Part of a small language model's weights.
Training: a variant of Muon for these matrices, 7774 steps.
MLP neurons of a small language model. Each row is named by its layer, matrix (up: input weights; down: output weights) and neuron, and shows model dimensions 0-191. Each number is 128 + 32 x the weight over its row's rms, rounded and kept within 0 to 255. Numbers have three digits each.
After each neuron's rows, "fires on" lists the tokens most often at its 100 highest values on Wikipedia text that the model never trained on.

L6.up397:112191103140163114172137139131128067135135156110133137102109155209142140111099149089141136126096152087182103165162144111115115105106076146103142151083125145115130156116103152179109079119201139111155136143075098125115140189109074132141186112131107098129140101106139098077125127089143199157168164120133137096097161194076187103134180115129127161052094106131119165123118149069137004116197147132214128074083089163134136162150122096091069106119150086097136130126124153083088145137170160147128143168163094137098098125110129098175138149093123095159144099158133124101127163080129153118
L6.down397:104077147137169106162163117138134106099154206072134094142141129197112116136209116105097128117116136124125142134186096073150120053149122135041131101132105121135140087112130118125128129071139113163080087169107159140121123113197116153166132159144125134104139068132165105158145107133139152145116140132108100142119114080145255163121079107124155156168176101118062115114179105158107155108171109113064168076101139089082189149126070160140140112091125133164118083133128100139096125130138163143153100117098204101158097158130156126172162108135093107064174128168131124147146116105123136175
fires on: " l", " L", " bel"

L4.up319:123134133103159161107120134138223131153162117082171136126132200201165156123130110110159130083089140095153136121115132131180072141166145114137113123192038113092089052181085110107106146097134166152111133113180159160141068116128160132175154121131088120106105150160101134094092111127133144084165179134079107157165074125142105118145102164095163161116157147097163147108136118142119128143055117138130084147186109144118200121138131095141132213093112119132113141086083095127133132027094109164129120165135155155131120103085103072163137077167172096155102141148128111103176165087135110170
L4.down319:098101069141156135128145150142176111103138143172137131086133184114122122148078163102199170184088145116094109171089132092136160111089158097129115144187089099172099134237131152132164091126109157099127123107121109171231146140149122118126151048077104110123137173150203164139127174140142133119134157105105171126098090149059105095131163142104106118177096164151160158153118116190100070147109160134137140125131065157111156103126122168109153121134121113151141087173105165159112125099147108114138106101216090099125048127125108111094119095140096129163123100121138056121081120139111070130
fires on: "ic", "a", "ac", "as", "c", "ative"

L4.up370:065159121108128147099155209219121080142080091103156136122131090125186081139212146164125110157082069157149146152126095109120077137119148159130159105127173117127100182130141133101100154096106116095154139170053124109120119076167138155148152156056191120153121150147091112087089133088143141128084144140146094160158111149088177110114143061102140131178170090039140131130168150119121129177117102104159125106149107108070106122154104126149157114162109111112123118100076105147208119130166141134172158112159115174086112131164143070140122102153094075125100155111205103143147110152123155104
L4.down370:233132161115143145097146081119064144128168166093157138115150171093132112112040123121077134103091155116110116136162130170135145135130152071127157120117161160077116125103084152166189086129142202150101109140151163146125115172140164093144077134155154136109139135092119081042127142142097183122123100125148129100127188134165085092145105099137108185138145065149121119075127068098156070100103099118162155154139096146139171159137149150137106145152154081154072109170113094141106145076152108084161114153147165112110151133132143182082146174118134153174113203148142122137093076128099041120
fires on: " other", "ver", " American", "able", " different", " also"

L2.up354:128112137143160148113147127154131083153144138145128134153123115145121086091122148102090139178123085113104103138131134042057140083081154120152172174150205147175103184112145117166097142154069138069186159143168157111158115130090053126106141032095170153152139142134170125088093079112148137167150122115142155078101122107151109117155122148164049119103117109059130165113126143112141108112191079106110152099072117124139142133132110155146124194164168121178142059131099119115061116157141158149118082133105154156148112112081076075161144181162115163060150103105119141144177122152170117107
L2.down354:124092113118100146153184122166111177128123153071134147105119092171135134139132161151104096126127085158138098085066182090105173087165107133129180173115141132031181176104097122084171118185094146132155107129175155111116123139099108146115149170146122123171115120065148150171127128105146190125113118134093118144145131112125083161093105121122171118146141100148097139121105117145097127103139189170141172108161113103144107155124159140088127143045136162132203158069142150131135129104158131074162099078135085110161065051082130094207142170097075084119102093088095173125178138115189163151
fires on: "h", "n", "k", "nd", "y", "N"

L4.up19:106109097104154084157130135145157121127067149106108093125142155108181120132158154122143089119114103134161161168120132130168134093185139191149147113175115101140147160172098149116114128104088086120150104130164073161114150102150135179108169114164107221110113104114130124083090133105108197114176115120119136084108168113175168130087048075115119126112104138084104137196158174075165130160161095127182149107141107124143177117119092108100132142144159099163075107089145142089141133189138131148099106116026109146096137102113137102164067059205112105168062094146127126146136166142068125185
L4.down19:160153107152096119237101192145089171125172187113093121122136102088159169098117167133105126056144181168126096156096093126139111111172117121083125126149172143130110150133195107073124114167125160142067115153153168139125142080099094130093134116191118146174118138137177131103135145110123185181151159111118109159139130129094095152082040146106133109091112090175091153103079104131086124147130128121140158178144130137101163110105162122130140159122016167117140104110124132147159100087130113147172139137087127066153081134085152161147142131095092142105190063114108131213138101108101146144
fires on: "h", "s", "o", "y", "ri"

L3.up741:128090133138135170098079179115128132152162137130160125117117171143137150196116156134151175170131096103155201152152121148078080130057119126170187120114119116141094118125079138056132066101122123109072110105080195179127149115112152150159140075136140151101166160139203155076102078157105108155106189164152164153113105173111113074144099122134153132113166123161162116137122178067115113067122080105201175143168101122108140126127173102179146134133135157105158091163111112073081086159214079088118117131085113174122160117108080149136093152158143117080106129105130090160133155142148121152
L3.down741:087089088142111163128109141105133141104165161118174086137058122117108140136047118120122166069157114081106189122116125111089149187181083104131113167168140095163100142144115149127114123171184153142119099179121111038111155100129123112118154159124103100095105170190104120171094151134104114122150137180131090083122202144141062123114166096091090185118137155158137138146133143086092178130153118127171153176153128113147135123105124138118114146142137116165133149084190063103143199083125099170161144174169138156115086145090071123152099127174112094117154138227110055110149150107104129101
fires on: "v", "ur", "st", "ic", "act"

L4.up253:133130185137164206147110102172068132125150120122121091126106109195120085126145107197151143094097127099133105155117144122066167067109099162091148068166120112168208142096093137168058146148122139137163079097143056171133153117169123160128111169193091143096099121107086128081121113147115089136156170118120079163134116097154123093142156140136108167128099104187102155126128120077154123162170096096186098126159182160120125191157110106152136133102121126158140117115083089091162144137178126131103160138103144124089140141107165051104138130192106083078144092136174135085116139119127093215
L4.down253:147103134190111143124106142130096111151169090173096151163114064141200154102114119155217132121132069103082068124097080131143148110151140090108134124097153131094122112146158149146131119119102162145130177109085147101109109097172108095145124165167105112104144169058127140128121175110178131132077112081089094158095136122162206128203127129160160111125165109071131140087103118141104099116112174114121103163103122077152151122208158138183081124118127105146066110089108121154046125137111046134182120124136140118139139160095174133136161130145134106159173163187140133141109094089219159080
fires on: "th", "ond", "i", "ul", "ird"

L4.up738:193115157132172160104077160143110105129140102221097124148120102187144116092204072165159162132148089158126195094184112149138076088101061168147172085107144123128125131094116128093096191139126125091128126082139097152146141150128109132159114148170141129123141148164130126107132090142113134139169151101118137137121136189147150115204153124118097158139085141149074125126128207099102074148083111119141138108117042136122159195115139145109117165148126147166134095097116092112057103173135106139143077136101128099110100160139095128146140159221141081051092126150096081117079129075151110129
L4.down738:132149142102128143154130109152105102147111117079163120133138097096196120103157166082136105067165104133086174108124143116077173141136137107170107105142119171127164085140091142132136129084080097185097107109107104084099132104127159107155151190188128160172159120139126110092125146114155106116084157125059111060182184102108135109180137109109114183137100085075135181169135128169152155187131093118135148167007143133106080152203093136177140139128119073134172089140069080110135149051085172087152112123150161152131163071110123120152140141122130168156114120178131160120136102168137135103
fires on: "th", " what", "ic", "st", "ird", "ch"

L2.up666:107098090164165093107173135171112183136125169118128149162107072094153138108168117182110059110181057126178100104122128154123084126110171173156144083133124150095143099073174100172171094198145086097114159101093076089125171112107086160095094173143135140087145158104163155176198149139153122150115217121137122166119118197142139137138080125110138153108113119079153107134173134127053116160132154093147131106089170141186139096139122092138128127128162064119168110126116157136165124101134126057076117107136096187198118134073121100068125101145081102084115130135118111141111121097113137143
L2.down666:147128185103122132107148175161113142087172123133143119078159116091098121146109084156168098130111127155135160075169113128160141163139086118115123114112132135128174153163120189119124140117112160168163137097126097068150185096122159118143171196120171098116130122126111080187137097172216129123105076128162190101100163159092116079114112111065167115141128150136131100101107126118082095100116108169097148077147078088104171116181179083157090085107125102172124118088136142176153108128131111143112150113191130098088136160142087134081218094097053154156132150109107226093111083112158155105
fires on: "ed", " comm", "hed", "ated", "igned"

L8.up382:167106115165186159150152117106181075110075113085151171080093130165140139168136116122118118135164122115155131149123165131118096115149064071175163097023103128091110176115075083093112113104104106145131113168166109122111098162125066147123122167163128084156106136150153157187091080129166130148132177185101111147122093124095113107118194153125188083195114131120158088116137152169130134126115120097108150162211128155135074130200144107165097099149181161111215155159129111148121127086131149119113121126168096106108102118197130129141104100132099132200110091128110123099119143129054088125
L8.down382:161091094139131123107166088106134141152187119127157142109115081078094135134086147128122169125140159101123174167122095171144144045148195139114141122138110133142139148127092135106107117143085148091090095193108178117133124108126132167179171091137130170107077160170124143035137110155118073139163176124140136048151103159152166101103118168148104150043096036069141174137174103121131118140084178129102143130147111071115161154114126141083166134109129130162154138134107166084071102118095081156191170145118169130066134141142132139123066149205091115114152085087114131156145168110124151142
fires on: "|", "ac", " c", "ab", "-", "ib"

L2.up691:139140104097164143058190152105130112145119119095067056104134175137132167128134119109136106103155127105162135087125150114102167176086190142175171107081145131127111165066126104146095187136056130141149136179126134098121128125122152103113166107145131078128082110130128056109148126117151124151144100156150143110136164146116146096113103179114181072076101201200195117110106117195124133143104044155114124152195140097073141103085147118129105181126107147168125126158186092143107177150099171090087092172090140154148129138068107132127103156095173123177101173169118136125170131094110151165
L2.down691:103166087107139156126089095129160128107099158123134153161144174150136071137140122085136143147103074112086145142136152103125077097096102083173133071164146099108153094120087137148123100093086139172129112138147081136134118188125095134123156142172179193148117165105151135138115174150135122148067166109144173125156170160050091130122136088159161147080107157115127118137125124141159184110101154124080074107106108131105058125087101160137097078086150131139208162097100114081090130169131104186218124128197138118139160127214141155084115154096145133109130092115085171181115120202154191135
fires on: "a", "i", "ed", "e"

L2.up734:179105100145074142110146096105080125171139098123108122126141099108131116079142093119089149144077132135105153111094139121177126108167179134114103086148167136100149148084151110123168130088187068159126151101175145118138117147095165152106098138104132162086144124117113167124124128121169113090177193119110092077113118212136120161096159161164110195069111088107055084131109159108185108119124128132157087108137163084094176156105148144137102159124142127160071119105180103107209174065175080189105086148074140167155112136156119101116184123179158083169152148096129064125117058136155115149
L2.down734:095072138063094070113091103120112126128115132191133120098093159168155144127088176093099097161105148037138109163144097164079086126117153148106189147131141083134133154111123068107099165144119117134134123113107175112120172137136154131112187113163116152098116110175053122170131160141140095167157123158076151069048167120128141122114132098202078115098143169103140105122127125132135094126140125139143093135116149118190110114129144125081185137160184145191107095161172106126192131128173091128144111088115179079125215118139121098171114129133137121179084096154184161134122097124099212114
fires on: "e", "a", "ons", "b", "s", "ol"

L4.up243:089185131053081074149075097128102133131133118134180104108204118064110138131114172125124168080158105094195123096083153121093155173138148184169119150174159199153120146103102188187160100139063118078113113123094101093093112119171138109146150123125119184129075126161162102116119138122110171160140144139121130128085089103172122129150118182178105125129094066127187129120131129225103119124116140103135106159126137125129090152157119100189182117145100082130139136160146063108135129076149161099120127130114109138068086142117131159067100119073136095179105130183146135155134088182131158143
L4.down243:094118103150132109158127165102096097116154141133108104156139111120179181117178141122134180123093135158114194131207103114103093136069121137151131102091116128172148096114178152138135159109138107133137119114168108112190155134125149107095166148125124105095113156142116189109093100124152138116163107117087148117129107099183114111111160115080112158111161138114145085152219159140119140162064167155150157096142140169123120131144130143166113092140165160078089139043023130156098133123082133107126159142122119091078191126120153064217121094173211149108087141173100130119112086049121060107
fires on: " |", "200", ";", "ood", "is"

L6.up666:127134098188150183093132165131050110113080121166101147112116104170192153120117059101087100151133127113091172135185097090126097157120148085115105123190129160112151094148119131155153153163115098133165121091142087083090154060121134091098125135137140164126119104144148165079155118117131109120152129125117117129108147178124146133090046161156161120152115085106155103137143131131133137111108148144141132135166175158120131139150081104150183125174139054174096127164176142123105153110149197051114139171154127179233133115127174062132050155096134138126081098096196172090120144140125089177
L6.down666:117107164058117134140144060113183181156130136117122124202104144067089115109141142181079129104108108127136144116053158165104126145130089168138088165120159091132187065057196128137116130092165109187104123105104077119130134100169139135098134082086099137139093155124077153144144102100105137143105112176137142049121148071201158154090127127151111161128097136159164093109097145135169130206135158126149087100115124108150090094124122139144140144113097170146145130080152119094157144096162113157147136154149109121076124127085128177163174140145142119129191208140097103076112182094097190156
fires on: " |", " a", " in", " for", ".", " of"

L8.up381:075110133128181088128116146091166134113119088151158085157104133080125133149075071097124061133170112109130123129122177176132042115120132119110180142150100158130133130162070143095140124085103109147137129096093157135117097158233055109133143130117176157107123133154138137116100086123179082093134133096116202101125103135126164112155166117211077149100131174087120090156165076109126143201086158118132168119136151118077153144127184126143093165101159194099141103153148052119173148110153142181135167113138106142111109104084148153122133097138097086116102106165183140162157140154174146064
L8.down381:167170142154140102043132094162131123187121110142133105225148106076110151114093139067133164122163126095122150168155133219124146147136066115144160135137154098153129107125044119119093113051059116112106101084094133143141110129175125112157120100158099092103115090144095087137180087122153090078155101120182140153144109132122138130077168130160130116121123146152119072127175174094179120163179117096115100093150138136099183151070175110124068110133126157116157141149137124103177128225115148133121130108123097112145138073149102125135180139174098060136167116137146122145189154127115171089
fires on: ",", ".", " 18", "9"

L3.up710:145165069131166133064127130045128098126147066138165170168158202092125135039128102138131110119212087099165132202149137085156135101093108182140144097139127217100170096113103115111110130138154139158119100127083169169126199166082157133157141113108109126153159139165111135063148128141063135123100169181152117110102102100125157099136118176210086141102095131159097101146110148121186137135116136136125130159150103071156109076135102112062110157120152097127136134140113140096082090154133087106141105131189140160161139160112152085158100147064126138103127084136141077162110113138121148119
L3.down710:167156124133144154166081100157159080080074156089105139135165141129123104148120191095155067112134157077163149142152212116108207115121147095153153143115147106129141134158106168119099124106161143191169100106086106143149129177133082138021165184134133133108129114116132167094109177109098122161119138155146128132121138115104211127092143106154122097118169153122049159073084081115107165158123173146164093125091091100115199106127096155122160091105097078131144092098111080119064153128140102119133081103097097134150159134100096135169171110210160145090144106157108099153155141136179094131
fires on: " col", "é", " do", "a", " Col"

L8.up340:124046145104101114117139122097157086138144119124116153114043066107114112116112144163112171118144109137120095180145112130216121085133094106156153129144132087163165123102129186063160157112116046191098145109125112148129134129188100144130121122126130129142107160162122112142108150088191168118106086094128132125129069163130170086108076128154122136094093131145104107149134143107091136187081099144178155067143160142109147136181129144067109239112136121106139149135169107089133122171195097098126152184160112125160139168122124091201152151120142029089150126139166117107162137158117111084
L8.down340:125160169171106097114074080059124118178178121145113179156134111087144180118075169098121118123160153107108123122115123202174149121156098100125164120100111201097152188125139118165114052148149152158175150092092182149052161127109122143133149123125135115118130141133086107072093173104111083102071066087102151141141102088133138181137149104151092126148126089102142165141091111119200107205117122135127160104074138118113077141114097137102140166086155148169106150121107188145176171159152116154128081096119145094124093067119094126125151160186088099104109132152188081201126126117129133130
fires on: "19", ":", " 18", " 16", "."

L4.up732:099148131115080148162166156125131141153064121100071166114185129177078125127129104114175120124139144175155135121176162134121138151095101097185085128154118115087144089186117161178177111147120115203110111115089143122149126080108131127101078138115142100084131120146066179112091084122164091152092081124096110081105158114165068099099173152175158078146041157128131154108122152110135075124185117082110172159072137099136118074090142086179120146125125096139136108139113176173147168102148174106152140132124072119107100103130154140132166116170141103144166114158143149065064216168080138138
L4.down732:131134117091121129173093124113129119125108095094118083111082115085119165199122114079145165125119097199159160162211165174154151066084132169180096110154111132148160099063155082138116171132156144165160154138165165115136126130072153129110159097124107114142191197154127086033057136124130097141087097089072161133115138143117071111150124127108119139143161128144178116124109146119098136072046123127143137143124136071157171090147113125135130109120112109139071163142150095168093171153141109145149134153118152135136140173191130083121138124138122115106189183125126110160070128146030083110
fires on: ".", " hig", "a", " contr", "'", "–"

L6.up429:075120088177164148121149133093132091099164111152119105186106122157089146152106071140165096103169223075159162105164072090135157120125099126122126116145151150106106096155142080136148135148129110119165117176095094140148170132111129158072110147106109143156078098133126099131144079192137118150118100120108141198138129105049123178132117093092127100112155065137096158109198132127104123105061078097100090155186147147130167152122138211194107070108118108154120106071124098113149129114166044175086091154154158127125136161114156169139151178136087093119105186114140114149081115163144102156
L6.down429:097058131118122072046105177187118104129092115142181077115124133120102169192083095110122187117135096146140132128151104129111119176160105100127100109051176127125133117087123145112082110129109140126107121138152147110178174168078226127148184175142170100144155154071160132135139178121118125153110127072106111126143124103145107160121126153183153117149100136117082089176129116161142048100132173099149144109136118116187123130157052145076174133128167160037136110156153141175080151069091117134138173111135114166109089130149115111162146137172081086144149108116102144148155183153151146101
fires on: "|", "\n", " represent", "ong", "ribut", " develop"

L4.up674:119100154134182116127097215102147126150138116175098136194167113126191161071110140193060124146100108126128146146133108143125107183116122111113110081147117101090172158062089184082097109132072193189083105188102077162139163108150093092105117106097145146109131171158142117113134152192082121114154174109121111128094102145183109096126105152154120105075151118128106124133104167055166116139090096106103175113129138092167120122138191145132208179118152118160109145181098183165119118143127119135128066098119133148124140113119107127194130149160115096122133093140045105139153154131116090074
L4.down674:143113099180108145037120123138071093168078191073101151097140202201132093110115108098159133121242183041104160135145163125126179129152086150112144124145132139171087098118160142142155161135110132119114123094147107098193123087181123116108158142145150105138115150134114095121130130157205132084130143121074132115075080158127097137135125137133169117167121111100093164097135143152151124136115180126124118124135151121106162133087102066151152130112133142105168141097136075122143174151135207115156116148166102116115172058088162148114154118125088152178089128109154171118134078079088063124
fires on: "est", ",", "av", "th", " second"

L3.up655:125161164100147162161146069161101072118129154131130178142130117096156095172139136132163161128133133101115125119189051067149167164131165215150126158129132137175145111081130110148113123051099150171146121146178119090143147199163137121148081151135079128107109080159093125101189113115178184166124115186108113083144163113087115130108066144156094124096088072112143103104136134170184112093125101105150103117108105129208100106124144084130110070125109107116130103105165056109121099104114174117169158167157166053087092180119152140094130160137092138137124143086112084124159203111139123122
L3.down655:137120123170118107155177078097084131157110080084153166108131137112116172163133079112160199149151134128098117133123131098123153106126103150169135115110135124148184099085127128117164077103144101105156099101136090179116142113081181161152147154154161126154096102074100087171161073183227177147158088089173100124137095160139159072153142134120110125119168173162158097131114058151141136157221164143131177156100129049140083136088092131110150107084107127155185126102180054079166112075178132113106106095148158143086135163161155113114163105080153125106100100082132133120121148108130134091
fires on: "r", "l", "est", "all", "erm", "ro"

L4.up186:170136147120094123155159129132190136073115120160112088070137098131120153179147135157105130130063108146096140154091115140142170129123093155097095146133121135117150194125166157190146095123194106152156137172157066107092136106119071120192182101131140168103129115102139183161148100054157109109131133126166170079117115164144139175131171123175100106113078106095151109092104162132119080154172087153159111083129124126019128151090162134086079164144148181161155140143125106148145139084179088108132151149095073156153104103160094109114180137093155061117105131171144114081102082082103116190
L4.down186:040157138129114091255112161135140099038154136158128141140132081135144119151145107064128136159163118170170148177154148128088196164166112078104155173125126134077162136108153117143123136157126084145092119131103102130179114112111118071080133130143073128131094138111141124073126153125153081171159153077092150102060116130115201160119136109134055083101093153105114071141111080145118159121143152169158165115137206167188109105089170120086102116113151187134107117106135096134133114092115154135132176090151119108154120113141138185150105172090161150124111112125101140163112104169145130150
fires on: "a", "ons", "ra", "19", "ors"

L3.up309:087126128117161145146158090102135134168140117124081064114158171129157125140128094159132123134120133142167136162139152083137078168101165155106112099146155127122154103140103150181142150140172114104170139172101083088166127117110057141042120100167088088129115154131151142086109076074157156132197093126105128150138145172134143076110092162154118125133030143206153120142110094143149170135169110100165097198132126118100132085106128098139181178090009147148161135116135119160098165171061119085147090111167067136160142114114099113086101136140118123177113126171160155116089100102096141181
L3.down309:192075130123102169143112122178201101105179143111145107110174139155096104094102097086136109124082125118096201122141221102152163111167134128094120096098192133127121113138177122156167157130074148152155120133129148136131092161116085112186135130142160098152101110176169086129112080128109084101144110104099147157076168125128093060149123106204138165128164128127081140093124111152134124145085118153070092086137130076177168157079075141163097139134107119098118140177175093120136153109135123094124060122152113166122148125154165068168206128140111143159146058142117143188073140177132138096
fires on: "a", "ell"

L2.up747:175121138074129116106189124123105084121096110139131073096149127127166189150116096110085155133185148124166090146096114162125133103156107135096125117049127165154108165064135090144174156103134147106168076156034127148075136161169166167147151109140175083137140139132198096127163129104136187177072135112151107147134191122142106111104106082119119140130193129156125190154129123139149098092148148087144113100134127140187127107162105067140098113142153069099195125157180195126146129079125133154091164120162127111177116100126131063093149092206120137103150149131099084157101113065143151115
L2.down747:154155143156141094139076174108099174128131168122137127133143151127078141149167119098158117118116074093138197156129141131193122099134094093100127127081167117105157136122179153098065092102113117167163106070176134148157119055178091094103108152098160121124118118156141092113071131118179132119096137107171185151059110144071148115095086137128166062101126148108175111079103164167138115135111082166117131154107088137179028155119118070094187134109148135138104161076152128100145168172124144141125135152097195147105114099135172154121143075081158167142187101117144096143167128046114153148
fires on: "ated", "k", "ed", "ved", "ied", "ous"

L2.up46:114111151106195160085147091120127154156099090135186118099126149120158176128050164117158161118129097100122164165120157143096109177118128123081071115133126133140098093058079100106127103131153134174153085148112087181154143128223082141145091168137114104122097084138108095151196151126071123106133159166120120072152166149134107122108129123173147146122145086170101119142129147122127063152109145119142171196164117143068154140130173195175159156149115079142172064116166110109185096141143123179119117101144189101102149115148117167128150042098201122074118155098135109089126134125159113172
L2.down46:102151120139101120173109178129105128174112074153122118102162148114157147147117102159067134123116113146090164114175140115066131135155110102145094131115097060133195137179136093154126139158213155169137069139202178151131181179084105094120146126138155128073136118074180102136181120104139182061089115088106123110129145063068126105133057116154118147095136156122103142136112164136091100118101164107105153144127153171071149113162099107123131143133081175144097165066079151094135110084129088147098128123171117084115136173151132139126136114089098144176180138168080119223146134150152094174
fires on: "ag", "l", "ass", "ast", "in", "ction"

L6.up638:108163094098113138084118154157093086105109112136110124161121134165152113109116117108116120104166151090126055097152092101132098110134103186120124140125127139165134129126090174115180172131133150063172080132155170099077148171134089073091178155141090117164137103131137155096173120107117166052190043091148114116144121127169130154132200119142121130113152156061133113131188099098129128159169119069098118157181149153147133124067096140140118144093164095109143118112135152153086141175132123068089190182134141068147134128163209100069120184144139206110084108133127146134200168121098140110
L6.down638:105139125161143127222115086112189163112111087107081174165112153076174091148092139136100070081079074195154113201124150139138127133136126110176121174127153118123101190134105197115142127153129077208151131095108092169211140115080194134123071145120141168108149094162076092114083150067136095155100137142098131097090135124126081120147073139145168152153094122119165151173154122166115158121168178159109141168122087146139108085186153127148100121125102135115139087093123065159172109105146134183114130115127115154145101092126077144102166118108163130141099185100134083139097122112127131097
fires on: " in", " for", " it", " he", " she", " m"

L8.up733:173111077064121180158157073114066139074140097129095149171129125113147091138093124138176117147168135113079099137105139114082103166136137145160104107107198169067151149178072129118133138086168079192067109155145049184083136156140104115125170124118108144090169129148162163104154161155129130158134186107117173133166121146101158112162126104166090105093153115131099193113174081147089059171102113151124138137096149143059186154156121126149063106087108104123127079074157091127112144152163079096113153142113165141167094167100094177154139092112117136135142140169134081151138148141122175155
L8.down733:088173110167115124129104145070131105114150160186120104149121150123159086108129101115078135149121145144125089106123114088177138032106110088098123198060121105164128145169132149109070193128137107156080052085190173155071112148191147142134119124180120091148163119111188114158087135074122102130131106120136126102100086138150179101164159109192128164112134128167129148132135147146138095165166160119135110111062122092061112107137182177102173108139089164139213162131099096122143113147138120171162125129106161112130126119187132151121147141144138161075177088066163086103090100133117175105
fires on: " l", " L", " vol", " No", " col", " term"

L3.up366:105093099087208119150166147125161118161097126108118123154151171128127088116189169130134106106163107163174155108048098044124122120106180136099165096094107131177031124170117130078186114153164126116131123132041126126135132116075091143114152173114122105108126148170145132146180105188099122110170084096174138183142082166135048117097137134122117131165116143087173151126097098132106055124164138105132162153115099137118115117139131102154126118177142099125141179112122185143194124111107136108105164086143133140164101182147124121142169109139097075157160098150076065198165128085124116120
L3.down366:166183143174102157109121149168062131082084187110173136089161113135124222116169121168201142113091017120104073157076180106134146120131129118150178139115120094125143124118162095109111161158114080218105166125101122126145161126158131190153138164181102130113126113114141124160121117120158152162098186114101084135100138094075138153097122187110148154096133160146107172104176164151131086088107105092133107099139115081114169087125084132124092119142096148109141136100139143122154068156120058154148167117130154123038106161132157146129129129083144146124138131149121130116158089111083152053
fires on: "ed", "ian", "ated", "nd", "ized"

L4.up722:120101124137119138099117117162176130105122136169155126193128162166140138077128121089115117117137148157146106099160147150189146123117094182149107158165089192162055131139126108114108099118093125100110141110165198116096167116145184112086147101106129131112071185134122117150101125070194080165073150068117128158177157147151104170168154103048069127099136110158158094193157096137165114076139146125064113171152133157098105143172111093153090113119104169157087192163103106127075152110167141207103077156128128156173131163100133140111119074099191123108155098146076117078136116132145083125
L4.down722:194053094111099152124150135140135128089114107084101098060140144174145098173093135140133106110178120216145145099066205175125036086106094147130121087143153122143121154138134131102115106158149161109149118139084092134121103125088157108142137098139150181143132150149161170137149094142139152112165181182120154157131142163126126078132152135122116072119083158169144131123124141137106102111135099139123121144133033048035138129166102120152161124187079129160169105087112171154126104114166183102084156082142057088144130150112121144120177137150175112104150108098132166123134140063077131151
fires on: "C", "c", "ena", " C", "ac"

L4.up206:188168230150085181135111098077112114152102133116192146091155122142112196140118123097134101112082155093102092147103138105127133177153167176179062129121129195069162126225094142106191126108056138160114053152102130108143096169173128147148112159171138150109168149094100185109148121125101130122113074117115104132174167098122120122159088121120144154093142113124134117096156128178152099136114100124102107147152122125150075132051180124154119134096118105176094060133144175142087110110150087128182120130107140091131114168117175070114159087121102093133107158150164115072132158120133123123
L4.down206:054126082168151105103077163147102132119131178158180109081089119132152104056157088124129194115148141121144051147121182083116128138141128184132137148118090089120172126111115143175142132128131098083117113088100138168114084106099166113107160076174104132113079000084169134149178151171168087058156118132130149147113153176118135081150192098106147093162196130031158115130128172138108166079112143129168143181159137133138164140167185143128117119144121143125154139099134097161151112135145126105131088146098124113106126123120131144168114107104096135124127144172139152092158155136130116087
fires on: "ing", "ying", "all", "est", "f"

L6.up711:142102140123084104085102151188126091099123082140160097112123142108123167163196083148112065121110141137155087146185170123078172158240086150124144150089156116064054121163079155089059143082106118177125119189099122088134142125137152074086159126130097160111184122155156120135162140175181107104104112162125102107119097095126120144127115133084150119102118137141129153107135113183129120140161126176128144143161075115178131153123134192108193127120182136091099153095116109169069096065136130077147137124133102109170106145137111111131153098060164146146109175163159077150158096156117098081
L6.down711:092117125125141174061151154152114142141132130160081111114127129067133163149091219032120144120089139111124119128110095076137105141083128117110116055151090118144171130096110124113139117121133137055118145128119153102114164114089156130165109114152108106199141155073151095114084095191158113140199145142159154154144125118148156148037149168117114151043147176120179096137138177094139101088132140171153200139164083144113142111131108145122188165154110173128130049105087227110139111161144088109180154179139106078121153133113117174111074120140106134128128139142097151146118130145110125116
fires on: " in", "-", "|", " /", " at", " Born"

L8.up166:117112094082123113154150080122171146059162121137110163142143121110155176081167112128092085144093140068162085147155136165108107156108176161133164156145132137094129157148097139154142149134135104161095094146098177169116170133082114172123210148135081166135160088135113198140131178159125123132109165174187166072106107108122111098169158148121130134130104094107124152110067107051118069137137082095088131128097124108104119082166101131099107159153130102116081061115114127198136161142126099045110154126087161183191139134142182141165150149155153079061089137169155070097119143149140135081
L8.down166:148118097117145155196131110135147133143134133095104121098146157155121109153094121175104121172158127130132157162144091168135117103151167079090106128157098041127123121120126145085103110151109109182109186055115172118120100137123143126154140170114136106117179186097088118156139115088121132119136097094137118010085100152124150108090136089112142158119153138133110112059198118170164126147129151123214122142119125121138163142170108165080148131096146053158162114113096176067111183199122133186096183075118091118145129177171089121128173145096158127152115105076135111147066088126069171095
fires on: " l", " and", " Col", " col", " vol", " st"